Weights of a small GPT-style language model, trained from scratch on English Wikipedia: 39.9M parameters, learned positions.
MLP neurons of a small language model. Each row is named by its layer, matrix (up: input weights) and neuron, and shows model dimensions 176-271. Each number is 200 + 40 x the weight over its row's rms, rounded and kept within 0 to 999.
After each neuron's rows, "fires on" lists the tokens most often at its 100 highest values on Wikipedia text that the model never trained on.

L4.up1349,221,130,195,145,267,254,127,142,198,201,244,186,170,261,148,235,216,150,187,155,168,250,204,235,237,187,199,102,140,147,211,184,187,191,211,224,167,226,200,270,183,206,212,149,240,210,160,122,188,202,248,225,242,189,195,237,272,258,245,282,195,218,292,210,199,213,225,176,240,174,164,241,269,240,253,213,150,167,169,184,183,212,136,254,192,145,149,187,175,234,171,198,247,200,200,287
fires on: ",", "aged", "°", ":", "#"

L3.up1146,137,106,219,206,108,268,187,213,207,190,247,165,197,207,233,186,160,146,194,174,194,232,231,157,267,272,262,187,131,115,164,156,214,200,196,202,187,202,178,272,232,236,288,227,200,184,255,223,252,169,179,275,232,133,140,241,245,248,162,258,164,180,204,134,187,189,172,164,123,176,173,193,185,183,182,250,169,278,136,170,150,270,169,225,151,205,234,168,116,189,186,205,184,222,219,220
fires on: " |", ")"

L3.up1862,170,155,243,136,208,181,191,180,195,271,238,194,153,227,128,205,249,219,155,191,202,216,236,191,216,201,249,153,144,160,231,189,137,172,180,178,153,267,290,219,208,189,187,200,201,261,173,167,143,203,181,202,274,202,224,203,251,250,212,202,219,209,253,254,201,261,209,202,201,194,220,221,277,205,237,236,172,208,159,202,135,142,174,196,193,240,156,152,284,192,164,233,228,224,275,255
fires on: ",", " |", ":"

L3.up1711,157,197,162,125,174,191,199,181,197,203,186,201,207,238,222,223,238,230,252,205,178,172,190,224,226,194,217,212,177,214,155,188,229,133,206,102,197,221,266,218,246,222,210,226,209,259,134,157,200,230,186,255,172,178,226,95,206,171,163,318,209,158,177,208,146,204,235,220,256,189,226,135,214,196,227,246,170,186,143,179,122,187,186,191,123,268,183,106,186,209,180,195,237,198,184,180
fires on: "in", " I", "I", " \"", " You", "We"

L4.up1458,223,84,197,129,265,222,85,211,189,248,69,184,154,243,189,207,169,276,210,211,208,149,170,205,219,204,268,163,196,192,229,220,237,187,160,199,219,185,210,253,221,165,237,153,171,304,155,182,173,193,195,152,201,171,238,157,270,208,220,233,249,232,190,269,274,204,206,279,159,207,219,175,211,155,218,160,193,207,178,207,209,156,178,214,239,133,190,166,219,281,233,196,235,116,171,245
fires on: ".", " a", " in", " Website"

L4.up726,172,151,149,198,127,259,235,91,178,172,198,177,178,263,142,199,212,132,254,176,149,204,221,159,168,164,170,213,219,168,181,257,172,158,180,132,177,154,192,211,180,126,167,209,245,155,207,239,218,174,208,281,177,211,178,238,245,171,218,249,263,226,188,237,167,250,148,175,201,188,190,124,233,214,202,223,182,193,227,118,224,195,162,270,189,238,221,191,153,179,238,249,207,165,268,175
fires on: ".", "\n", "\""

L3.up1945,196,171,216,203,192,249,101,125,203,230,125,216,197,225,186,233,178,114,210,167,203,180,179,198,211,201,247,143,242,152,200,199,232,128,257,209,217,279,234,217,166,180,184,215,161,185,127,162,199,260,174,150,184,200,275,170,185,239,250,228,190,213,196,265,245,233,188,178,227,183,194,172,152,207,195,200,175,254,152,237,146,217,229,190,167,230,176,179,223,221,241,270,189,220,177,168
fires on: " and", " or", " but", ","

L4.up1149,212,165,273,241,148,253,162,191,191,203,232,218,100,178,114,162,185,252,166,192,238,258,296,217,169,196,171,154,251,122,302,199,269,167,188,108,167,255,216,192,202,241,195,264,176,236,235,190,228,178,207,193,187,195,234,159,280,203,260,180,223,261,253,214,123,255,263,199,238,243,229,142,154,218,115,174,174,202,116,182,117,184,195,175,127,136,235,219,221,154,201,183,184,189,205,210
fires on: ",", ";", ")", " and"

L4.up1221,228,271,178,183,168,155,142,237,245,190,236,219,109,198,136,221,166,146,198,160,195,170,217,202,196,156,168,201,140,169,250,231,254,194,193,260,224,155,136,239,280,198,183,198,148,250,132,65,294,259,176,201,159,186,230,216,240,272,147,144,198,165,158,180,143,187,241,181,170,228,190,222,252,234,229,212,184,191,135,137,123,132,193,246,236,262,187,143,231,214,192,238,138,288,276,208
fires on: " and", " or", " until", " since", " to", " but"

L4.up1937,227,170,170,155,214,254,214,171,208,163,199,127,83,213,254,252,187,202,209,161,219,167,216,170,165,172,167,190,295,206,201,227,273,201,224,165,167,227,171,241,229,143,167,171,221,203,212,246,233,248,168,185,205,179,163,153,182,216,184,228,257,223,161,226,223,190,213,302,245,248,188,138,203,275,211,215,205,210,164,180,200,205,138,254,190,158,155,169,240,209,256,181,148,240,252,166
fires on: ".", " He", " There", " However", " But", " Some"

L4.up1967,218,138,206,180,210,199,142,209,217,227,153,163,138,183,136,148,230,245,132,179,167,219,236,228,205,216,241,220,152,126,203,210,235,106,137,137,125,204,248,220,222,221,252,176,203,222,206,161,185,242,193,264,254,202,229,187,233,152,253,215,158,202,282,180,215,167,232,226,170,210,256,246,282,208,160,171,164,147,188,220,175,165,232,186,164,131,243,149,196,195,186,227,197,178,145,241
fires on: ".", " September", " |", " 7", " 13", ":"

L4.up708,163,188,246,201,295,271,215,222,196,213,163,208,196,239,200,231,242,160,161,162,209,176,227,228,238,142,232,174,225,218,151,209,161,155,145,222,166,198,194,209,161,223,221,146,178,222,179,170,188,242,230,225,226,203,210,251,215,214,202,255,241,213,57,221,193,235,242,257,220,192,213,242,249,214,226,252,177,230,107,233,189,176,113,164,195,188,118,144,203,212,158,231,151,187,252,263
fires on: " West", " East", " North", " north", " near", " west"

L4.up1057,175,135,199,189,241,183,217,180,206,248,185,185,155,240,209,176,176,249,250,218,213,176,195,151,173,242,196,149,185,210,277,207,203,198,218,198,210,281,244,159,218,255,247,214,256,179,177,221,246,164,260,228,228,137,223,210,212,266,239,211,266,210,150,246,149,200,189,225,280,203,173,263,230,179,293,203,194,206,187,156,199,177,246,210,202,270,168,196,170,187,241,196,264,232,241,173
fires on: " also", " same", " known"

L4.up2018,165,202,247,131,212,186,207,182,256,191,123,270,209,257,160,256,283,171,227,201,164,182,193,193,156,213,235,178,197,212,249,238,184,157,190,227,157,235,229,254,294,180,190,118,196,167,118,194,182,184,169,237,161,187,252,163,231,258,201,260,255,271,135,238,114,171,105,252,215,209,211,297,194,212,244,210,175,191,203,171,189,164,142,239,228,202,167,142,238,268,231,239,232,205,234,224
fires on: ",", " K", " Ko", " M"

L3.up1880,189,180,172,210,280,179,148,216,225,232,211,187,253,204,123,267,208,230,161,194,118,211,184,186,186,201,211,215,171,150,202,192,250,207,114,198,172,217,275,217,288,192,280,156,138,216,197,106,275,216,191,187,171,224,206,152,257,192,168,242,205,271,149,136,180,211,260,212,183,266,185,213,245,245,155,230,159,155,152,193,162,177,192,226,134,391,224,218,219,215,178,220,218,263,252,239
fires on: " |"

L3.up1730,163,221,198,175,168,250,83,150,209,194,242,205,143,235,219,265,251,177,203,199,167,257,188,259,172,146,194,128,131,161,262,162,158,122,242,201,222,216,207,201,201,166,217,182,186,180,114,64,262,120,160,234,149,243,237,184,185,255,197,174,229,175,181,231,106,206,164,243,275,156,131,250,204,197,224,154,177,207,190,176,171,146,177,218,241,281,176,187,178,169,205,234,262,209,215,222
fires on: " but", " until", " before", ";", " after", " and"

L3.up1487,204,220,159,198,188,180,186,170,174,209,196,239,203,287,203,182,189,104,193,236,219,214,180,201,206,165,188,217,172,160,273,190,148,197,164,244,182,194,168,199,186,203,154,177,171,235,137,175,216,203,185,234,280,175,164,260,186,250,155,172,249,200,210,181,176,155,187,210,195,140,249,183,226,209,247,203,173,172,216,143,253,193,221,266,218,200,218,202,228,165,150,255,288,270,179,207
fires on: " there", " sp", " season", " played", " end", " rest"

L3.up742,143,148,233,158,213,184,130,219,175,265,188,141,122,212,239,249,216,188,278,233,204,238,185,210,179,157,216,225,196,220,198,149,133,168,152,240,191,300,240,241,205,187,249,207,223,154,113,203,209,242,174,292,211,183,174,255,203,187,172,277,266,212,184,268,242,250,171,175,152,97,228,166,181,214,222,170,250,186,199,209,240,194,216,197,234,213,167,246,158,211,173,172,200,240,160,212
fires on: "=", "\n\n", " (", "\n", " American"

L4.up1409,174,75,220,273,177,159,240,248,204,173,228,182,178,218,172,205,224,249,161,153,193,274,267,180,210,184,179,170,231,84,195,175,175,172,182,158,157,226,157,210,219,157,195,194,193,181,185,246,225,200,206,220,205,204,270,146,234,182,222,224,230,276,231,173,207,263,156,225,232,183,186,211,196,250,126,191,160,212,140,214,148,229,236,195,231,176,245,212,233,212,175,217,201,280,249,171
fires on: " |", " and", ";", "|"

L3.up45,229,101,184,184,213,169,135,212,211,235,278,201,199,241,150,200,190,278,158,176,157,186,242,202,214,170,185,191,167,149,137,135,267,201,200,194,169,189,258,173,204,177,281,222,224,116,186,156,300,165,207,235,221,170,158,207,215,245,176,168,210,206,213,185,108,210,236,154,207,150,190,308,216,242,163,217,197,144,188,233,154,195,141,193,165,222,195,143,163,178,192,229,156,271,289,198
fires on: ")", "\n"

L3.up474,204,115,116,67,219,135,194,219,185,246,278,242,257,287,208,248,204,250,185,163,182,221,252,213,237,186,226,166,199,198,211,217,313,240,200,168,196,162,210,214,279,191,269,162,191,165,194,175,205,146,199,270,228,213,226,89,186,166,215,182,184,197,234,146,211,206,258,205,167,232,186,216,181,238,239,226,113,150,191,184,192,174,176,226,145,217,175,200,197,201,177,192,263,209,256,216
fires on: "\n", "n", ")", "s"

L3.up503,100,89,134,256,228,151,118,231,195,236,199,148,205,186,173,255,237,248,203,190,152,224,250,196,188,206,223,108,266,184,215,173,183,234,189,133,158,196,270,148,267,146,237,253,148,170,123,219,229,235,144,231,244,151,321,204,200,157,216,183,260,192,261,62,191,204,216,244,213,144,166,235,299,264,131,208,130,174,198,147,225,219,206,186,134,194,194,197,164,205,229,206,214,291,259,205
fires on: "|", "-"

L3.up1072,194,190,222,191,230,186,132,241,193,237,220,180,180,276,135,264,201,222,245,162,149,195,272,168,232,233,217,147,162,211,203,166,227,181,201,179,147,245,288,216,239,149,242,163,160,268,163,59,183,180,204,224,207,183,232,150,272,288,197,224,226,205,159,210,191,180,203,208,165,196,157,175,207,253,217,252,130,177,124,156,179,125,215,227,135,242,201,186,203,207,210,234,233,257,274,205
fires on: " |", ",", ";", "."

L4.up498,189,222,157,192,190,236,157,172,194,248,158,177,157,210,247,309,190,242,171,175,216,220,181,167,165,273,285,130,251,199,269,186,228,130,169,181,217,307,255,212,173,182,189,186,226,160,126,145,153,255,149,252,132,233,235,220,228,243,229,316,224,185,258,258,175,246,114,219,193,130,207,179,149,207,182,169,264,186,186,249,245,138,148,159,223,155,184,179,254,216,167,173,215,206,140,212
fires on: " and", "=", " (", "–", " over", " or"

L3.up1263,171,188,135,208,187,237,228,187,240,166,180,175,275,184,254,257,246,202,196,235,163,191,138,195,228,190,193,197,196,149,150,189,216,122,181,169,172,247,212,250,190,172,205,244,252,194,172,191,210,144,228,273,258,157,204,115,230,188,167,213,193,204,233,189,169,221,176,186,146,164,174,232,229,221,177,255,158,224,172,231,238,208,137,180,190,291,148,126,209,209,228,252,175,231,119,216
fires on: "We", " we", "I", " We", " I", "we"

L4.up1457,222,242,192,200,222,246,199,185,271,174,162,211,153,260,254,300,205,188,151,182,175,141,262,172,178,224,169,196,241,147,183,316,240,186,265,153,177,240,234,254,251,204,225,221,211,192,122,195,209,240,127,172,113,224,199,249,214,180,261,272,250,260,144,220,203,206,130,233,225,287,282,244,256,146,230,163,212,221,189,203,212,152,192,231,204,137,207,170,225,217,263,223,245,172,202,252
fires on: " the", " following", " by", " who"

L3.up1505,187,82,212,185,162,185,133,239,152,220,221,214,106,227,226,257,198,215,254,182,151,212,321,203,238,261,237,167,204,190,181,148,194,116,145,175,151,203,247,274,216,188,299,204,150,202,215,177,225,169,228,224,275,129,158,175,268,255,200,229,211,217,216,178,190,204,255,207,186,167,278,178,211,203,189,179,203,223,152,194,173,124,145,180,128,135,309,203,93,202,190,193,252,165,276,253
fires on: ".", ")", "″", " |", "-"

L3.up1120,202,188,193,250,168,203,111,206,147,217,204,112,140,171,225,244,204,189,175,184,177,264,217,217,220,199,283,187,149,160,238,149,120,176,184,214,153,249,213,238,208,248,261,193,218,282,104,174,127,199,176,216,252,155,170,221,258,180,206,233,220,214,281,195,172,196,204,206,127,120,251,191,294,211,151,221,153,210,202,181,212,165,189,191,220,145,205,172,269,169,228,234,203,142,201,240
fires on: " |", "  ", ":"

L4.up1857,223,142,162,174,157,235,164,182,220,173,141,301,234,230,173,205,260,255,217,178,158,199,253,188,218,296,204,211,105,237,181,230,238,213,192,108,178,207,221,255,211,219,214,192,291,264,227,232,162,184,224,214,262,220,144,252,219,210,210,187,169,190,228,210,166,208,238,179,120,244,238,204,306,191,167,219,109,223,199,213,146,210,217,218,180,148,262,199,215,241,195,224,199,181,179,242
fires on: " (", ":", ".", "'", "-"

L3.up29,116,226,196,131,118,169,222,71,162,189,239,271,136,154,218,181,189,132,187,244,195,285,219,238,154,242,238,226,128,189,221,242,166,124,232,217,205,237,309,205,211,194,183,238,146,139,174,209,183,202,249,125,134,131,230,193,203,190,201,161,241,188,166,215,135,201,199,254,249,196,186,241,218,165,178,263,127,219,134,212,151,200,192,252,129,258,225,267,211,143,219,229,117,271,299,156
fires on: " are", " be", " is", " being", " was", " were"

L4.up1567,205,121,220,265,170,205,192,204,188,253,196,116,210,167,182,164,150,218,210,213,252,232,187,227,212,180,154,175,137,89,227,193,193,227,216,161,185,161,202,241,154,223,206,272,262,198,169,187,199,189,174,181,177,202,89,190,209,227,254,186,263,211,230,183,217,189,189,277,248,222,244,263,271,236,191,203,135,165,150,118,134,173,219,178,216,223,304,213,196,186,220,227,174,251,237,220
fires on: "'"

L4.up289,190,227,131,209,162,190,163,240,169,197,177,231,163,228,136,173,181,131,233,137,93,173,232,207,194,220,205,201,124,187,253,222,198,131,191,238,179,245,258,174,222,209,204,176,197,286,83,215,233,212,232,205,143,238,158,236,216,242,216,160,215,212,93,234,113,254,188,190,203,201,237,235,246,156,294,260,157,149,139,222,175,197,199,248,208,228,125,134,208,194,201,216,156,226,298,211
fires on: " in", " to", " since"

L3.up631,155,120,137,274,160,149,158,246,166,225,274,198,184,193,192,234,176,212,121,168,164,238,300,192,152,162,169,184,175,152,212,220,202,230,176,146,149,183,259,170,197,171,221,209,151,200,198,182,198,184,151,287,247,143,204,215,215,211,192,229,277,233,269,170,182,245,205,199,253,191,164,256,218,180,116,198,188,208,137,221,172,257,197,147,146,171,252,158,169,173,169,265,134,291,295,201
fires on: " |", "|", "\n", ";"

L3.up1658,255,158,166,164,292,188,174,202,180,239,93,227,215,232,132,196,220,169,155,216,235,189,163,185,209,213,201,203,124,192,232,259,229,230,164,153,167,230,165,226,196,197,191,299,273,178,197,179,193,233,204,196,198,173,206,197,200,248,193,199,248,232,241,211,239,210,231,229,132,198,191,212,287,281,214,250,95,237,133,208,160,209,201,213,263,291,235,186,215,226,201,266,142,256,210,185
fires on: " and", "'", " by", " in", " to"

L3.up480,222,196,139,157,201,180,177,106,195,166,191,214,65,156,178,266,182,174,125,234,226,160,138,265,197,118,217,172,207,194,180,222,168,150,195,165,256,217,221,251,161,228,221,216,229,185,129,116,197,136,153,204,118,117,185,162,242,180,269,215,189,195,201,212,233,221,139,165,171,184,104,205,285,195,162,254,207,222,191,176,205,147,249,193,218,254,206,170,154,177,214,255,120,262,236,189
fires on: " could", "To", " can", " may", " did"

L3.up1346,207,115,183,158,158,227,181,210,200,258,183,266,177,174,137,197,227,200,225,214,150,234,223,221,208,229,204,173,176,174,170,249,193,154,129,164,184,190,220,230,192,183,274,197,229,278,240,192,290,162,234,191,244,162,258,191,219,196,220,220,190,240,197,194,182,254,210,173,161,181,254,222,248,189,138,268,185,283,200,206,53,192,196,214,155,130,277,170,176,236,192,242,125,239,240,202
fires on: " and", ")", ",", ";"

L4.up1391,188,188,134,152,215,158,204,209,158,215,231,211,110,239,232,205,201,165,273,215,130,176,101,250,202,218,249,218,189,216,218,232,266,251,194,198,194,203,246,183,228,130,241,227,203,154,148,110,312,228,174,163,159,165,245,229,177,239,184,192,237,223,202,178,106,200,222,212,261,191,207,265,210,189,163,173,238,163,205,154,107,159,220,201,152,259,256,229,195,168,182,204,191,323,286,205
fires on: " and", " &", "/", " or"

L4.up71,164,144,144,126,178,249,230,140,227,175,180,244,233,211,147,157,236,218,218,171,145,225,200,163,216,283,225,120,214,110,238,245,219,167,143,203,210,118,256,189,202,233,221,218,235,219,215,178,202,209,227,220,266,170,239,169,260,248,238,256,189,198,182,186,201,297,175,180,195,219,176,183,181,225,155,210,199,221,169,228,91,130,123,223,166,263,218,128,240,236,175,216,163,218,219,248
fires on: " and", ";", " France", " while"

L4.up357,200,172,137,175,177,173,178,285,202,227,165,214,207,206,180,184,192,149,168,173,115,241,229,233,162,221,187,100,146,165,275,186,111,190,128,218,195,234,215,193,193,142,200,235,241,252,212,209,191,169,287,193,198,161,179,216,241,245,243,239,201,218,165,206,127,212,232,268,258,229,214,259,242,166,179,245,183,247,168,199,141,202,199,182,187,257,294,207,214,260,157,214,184,215,290,225
fires on: " |", " a", ",", "'", ":", " an"

L4.up1372,197,216,125,148,259,244,163,226,217,203,139,195,195,276,218,203,236,181,225,198,212,155,188,210,210,213,168,220,204,207,177,200,289,254,141,148,197,202,154,219,271,212,271,192,151,266,161,209,218,219,197,154,211,199,152,109,234,188,235,203,182,186,181,207,216,204,186,211,188,226,226,173,242,227,199,224,139,248,141,216,194,212,135,174,216,243,200,257,197,223,241,160,168,148,186,193
fires on: " a", " the", ".", " one", " A", " two"

L4.up1985,113,181,170,166,166,279,209,198,245,193,237,209,99,237,153,180,226,223,171,154,186,195,232,194,171,182,238,165,208,134,247,193,159,234,119,139,172,243,218,171,214,166,206,216,172,213,147,224,189,231,211,209,120,182,249,154,217,224,258,190,265,231,193,228,145,148,192,211,317,165,137,287,181,211,188,201,188,242,164,188,184,162,193,177,162,189,183,180,181,213,196,240,170,203,209,174
fires on: ",", ";", " when", ".", " if"

L4.up564,227,156,204,133,143,239,138,172,214,275,266,229,177,220,157,267,253,186,230,217,128,184,267,241,229,216,183,154,163,216,172,221,206,210,190,189,217,253,242,273,228,161,203,223,225,249,149,159,119,178,214,206,176,225,192,193,261,265,200,188,207,192,231,210,160,260,164,236,174,170,253,221,232,234,209,176,198,192,90,186,201,174,145,223,198,152,163,179,176,243,162,193,278,223,233,221
fires on: ",", ".", ":", " |"

L3.up282,137,208,174,157,230,216,65,172,222,215,219,225,178,207,163,234,279,170,183,187,208,187,226,251,208,175,226,217,198,153,158,191,193,95,195,200,216,287,213,195,139,149,206,238,293,102,169,209,182,213,222,235,204,198,210,269,220,279,172,254,202,192,155,226,96,215,198,228,246,152,105,225,303,176,236,189,193,266,185,207,179,203,193,267,157,171,122,137,180,204,243,214,259,191,219,218
fires on: " when", " before", " until", " When", " since"

L3.up563,149,174,164,241,207,226,155,154,167,181,225,138,123,195,159,216,198,152,220,192,196,148,216,215,214,135,188,193,256,215,163,296,197,142,191,166,105,214,217,206,171,184,251,178,221,131,202,178,187,233,236,226,173,133,213,249,218,137,261,269,218,212,253,185,233,146,197,175,238,178,204,124,216,276,163,274,138,136,188,148,214,229,139,211,161,149,188,193,167,268,206,232,129,204,286,197
fires on: "\n", "|"

L3.up1870,156,292,188,209,166,131,238,144,216,175,153,212,205,153,179,204,230,155,235,181,210,225,151,186,198,262,223,155,242,150,254,228,211,254,168,206,205,215,260,217,278,157,114,265,200,214,253,173,172,246,218,110,147,222,202,192,218,176,200,158,247,240,113,201,247,189,174,213,290,208,125,219,282,236,191,218,166,253,151,177,150,196,237,197,194,295,199,263,226,243,251,251,158,218,240,201
fires on: " be", " was", " a", " |"

L4.up1046,155,187,204,204,166,164,180,152,159,269,240,159,179,232,188,135,193,190,231,203,223,117,149,184,230,243,314,231,223,194,223,229,193,223,196,260,230,255,146,216,179,214,192,214,228,114,200,240,181,306,248,175,223,196,226,207,200,276,199,173,274,186,164,227,171,183,211,239,265,204,220,174,211,176,291,168,179,192,175,204,213,183,196,232,221,264,181,254,253,190,226,254,312,219,177,191
fires on: " both", " were", " are", " also", " either"

L3.up1351,212,147,225,265,237,139,107,245,193,259,144,195,316,213,212,196,266,205,186,227,177,206,232,184,181,195,230,223,200,163,254,189,229,153,212,172,204,192,183,229,253,183,197,164,173,248,218,148,158,232,161,229,176,175,233,131,241,217,141,296,194,213,145,173,200,183,134,297,196,224,202,290,259,228,144,215,199,176,153,228,221,190,253,175,162,277,202,187,222,235,214,225,222,166,220,225
fires on: " |", "'", " the"

L4.up2021,128,126,161,198,244,218,166,225,183,258,195,192,188,211,140,172,232,194,181,171,190,220,225,225,194,226,283,115,288,182,251,215,185,233,206,117,187,196,244,227,319,193,216,247,197,158,173,189,223,253,212,203,215,161,240,215,211,227,200,219,254,208,252,151,209,224,209,224,273,158,170,223,194,259,167,204,137,250,164,153,215,230,195,185,148,103,225,122,186,242,214,232,171,220,279,268
fires on: "-"

L4.up653,121,180,222,247,266,196,152,134,226,220,117,230,210,180,172,198,280,181,100,162,230,228,196,226,194,214,216,204,263,157,231,148,214,132,189,141,158,217,189,243,222,194,208,189,194,165,221,182,169,257,203,201,149,220,160,228,248,246,206,211,220,267,138,226,140,207,171,300,286,207,154,265,302,224,241,213,254,145,188,220,278,200,202,214,265,244,195,169,216,205,216,242,283,218,228,239
fires on: " of", " a", " the"

L3.up1898,207,230,141,169,116,212,199,114,231,257,168,221,167,211,209,138,196,136,249,189,257,218,131,218,213,246,329,179,285,194,218,245,160,188,144,225,175,289,260,170,144,180,202,233,179,171,236,167,181,306,203,101,213,148,222,268,242,257,295,158,241,171,201,211,156,184,173,218,211,155,166,206,193,181,224,218,191,221,164,172,183,214,182,166,134,265,209,263,190,181,210,235,192,264,191,240
fires on: " be", " was", " are", " is", " being"

L4.up158,222,291,185,199,253,268,171,126,195,186,158,181,172,217,228,327,205,102,205,197,207,115,168,182,211,173,229,164,246,172,189,266,252,234,207,275,213,204,179,283,218,177,193,210,239,199,183,184,207,182,201,165,106,214,124,229,248,183,186,256,163,203,133,230,185,237,203,230,140,253,231,183,219,235,228,163,192,274,127,226,211,170,183,175,207,234,160,178,193,214,215,187,217,185,281,219
fires on: " to", " that", " who"

L4.up367,157,163,88,202,180,185,160,229,219,262,185,163,207,225,174,269,238,176,196,201,159,194,206,216,180,210,221,180,296,234,213,186,227,216,264,154,160,214,270,211,219,143,156,208,216,196,160,165,192,216,118,255,209,150,244,178,223,245,182,286,247,243,225,123,197,215,146,279,273,182,177,242,186,215,174,173,147,140,182,135,243,214,187,197,213,194,249,193,176,207,159,262,242,273,208,260
fires on: "|", "="

L3.up339,155,135,222,187,191,206,195,131,198,205,232,270,184,266,172,227,171,211,166,203,213,250,240,205,229,217,195,168,198,182,214,217,194,237,239,215,178,216,243,173,292,223,245,218,170,273,177,97,213,201,277,190,195,190,285,125,201,281,224,155,188,221,174,153,186,241,226,224,178,216,169,280,293,186,176,296,168,290,109,213,167,186,148,207,198,314,250,202,184,179,268,195,162,268,320,212
fires on: " and", ",", ";", " or"

L4.up786,174,196,274,209,154,249,265,191,208,225,204,252,205,189,208,177,231,181,128,113,117,231,202,221,209,206,167,148,213,99,248,209,188,215,199,138,235,266,143,235,218,156,208,205,174,242,238,195,244,186,225,225,202,176,214,181,195,244,240,276,208,222,152,157,120,280,198,182,249,209,196,181,195,142,199,209,213,241,137,174,118,234,221,125,215,171,304,206,215,216,186,199,259,267,210,222
fires on: " |", ")", " −", ";", " +"

L4.up511,174,192,184,132,139,284,242,152,163,177,182,182,138,197,125,208,176,184,172,144,204,180,252,150,237,145,235,175,282,136,308,237,169,129,161,169,196,226,186,217,229,230,231,162,199,232,143,148,196,182,249,151,170,156,220,168,291,234,181,225,239,209,187,186,182,242,204,196,218,169,138,222,199,176,166,268,274,274,129,189,116,106,198,204,190,147,246,174,176,162,198,269,118,147,221,200
fires on: ",", " and"

L4.up839,160,130,208,145,214,224,215,176,179,208,244,180,176,306,183,199,237,250,126,166,203,223,186,193,265,138,212,199,214,176,230,191,199,204,200,153,191,231,217,241,226,241,231,191,213,171,191,216,179,183,288,248,214,168,254,154,224,246,177,163,226,204,237,148,184,241,220,199,191,251,284,163,175,190,229,221,147,164,144,277,160,179,188,259,195,205,248,204,209,223,147,187,221,183,196,199
fires on: "\n", ")", " then"

L3.up1817,192,183,167,138,197,278,157,226,210,254,256,197,182,234,195,280,192,261,213,211,163,208,228,198,251,200,231,107,250,207,239,133,223,203,195,201,181,279,210,271,268,177,307,202,239,174,202,197,263,98,235,233,201,147,225,229,253,250,240,179,188,198,235,168,168,221,184,187,165,193,232,189,186,219,206,187,166,264,130,180,179,98,184,214,166,189,304,166,120,179,150,191,228,189,210,203
fires on: ".", "′", "E", " |", "″", "-"

L3.up1813,181,238,193,168,285,191,105,201,227,284,172,202,251,260,141,197,260,232,196,178,213,165,206,165,204,238,179,179,203,186,241,213,208,201,167,204,219,216,164,172,186,206,198,146,231,285,184,124,218,295,193,172,259,215,199,142,198,196,227,193,271,181,112,244,206,189,165,224,290,217,228,170,272,262,167,201,171,166,205,243,238,146,215,222,206,353,160,190,230,278,206,227,227,163,248,235
fires on: " the"

L4.up29,159,209,205,196,198,220,229,147,203,247,179,123,166,152,170,211,296,168,252,196,175,201,216,194,164,201,288,233,211,203,286,199,195,190,213,89,201,312,181,221,150,173,142,281,226,151,235,113,115,163,197,200,169,234,160,290,231,251,205,186,192,226,273,220,162,184,147,241,203,164,171,248,212,207,233,202,171,233,147,221,201,172,163,213,192,164,200,244,190,241,211,187,229,176,140,216
fires on: " (", "–", ";", " or", " n", " C"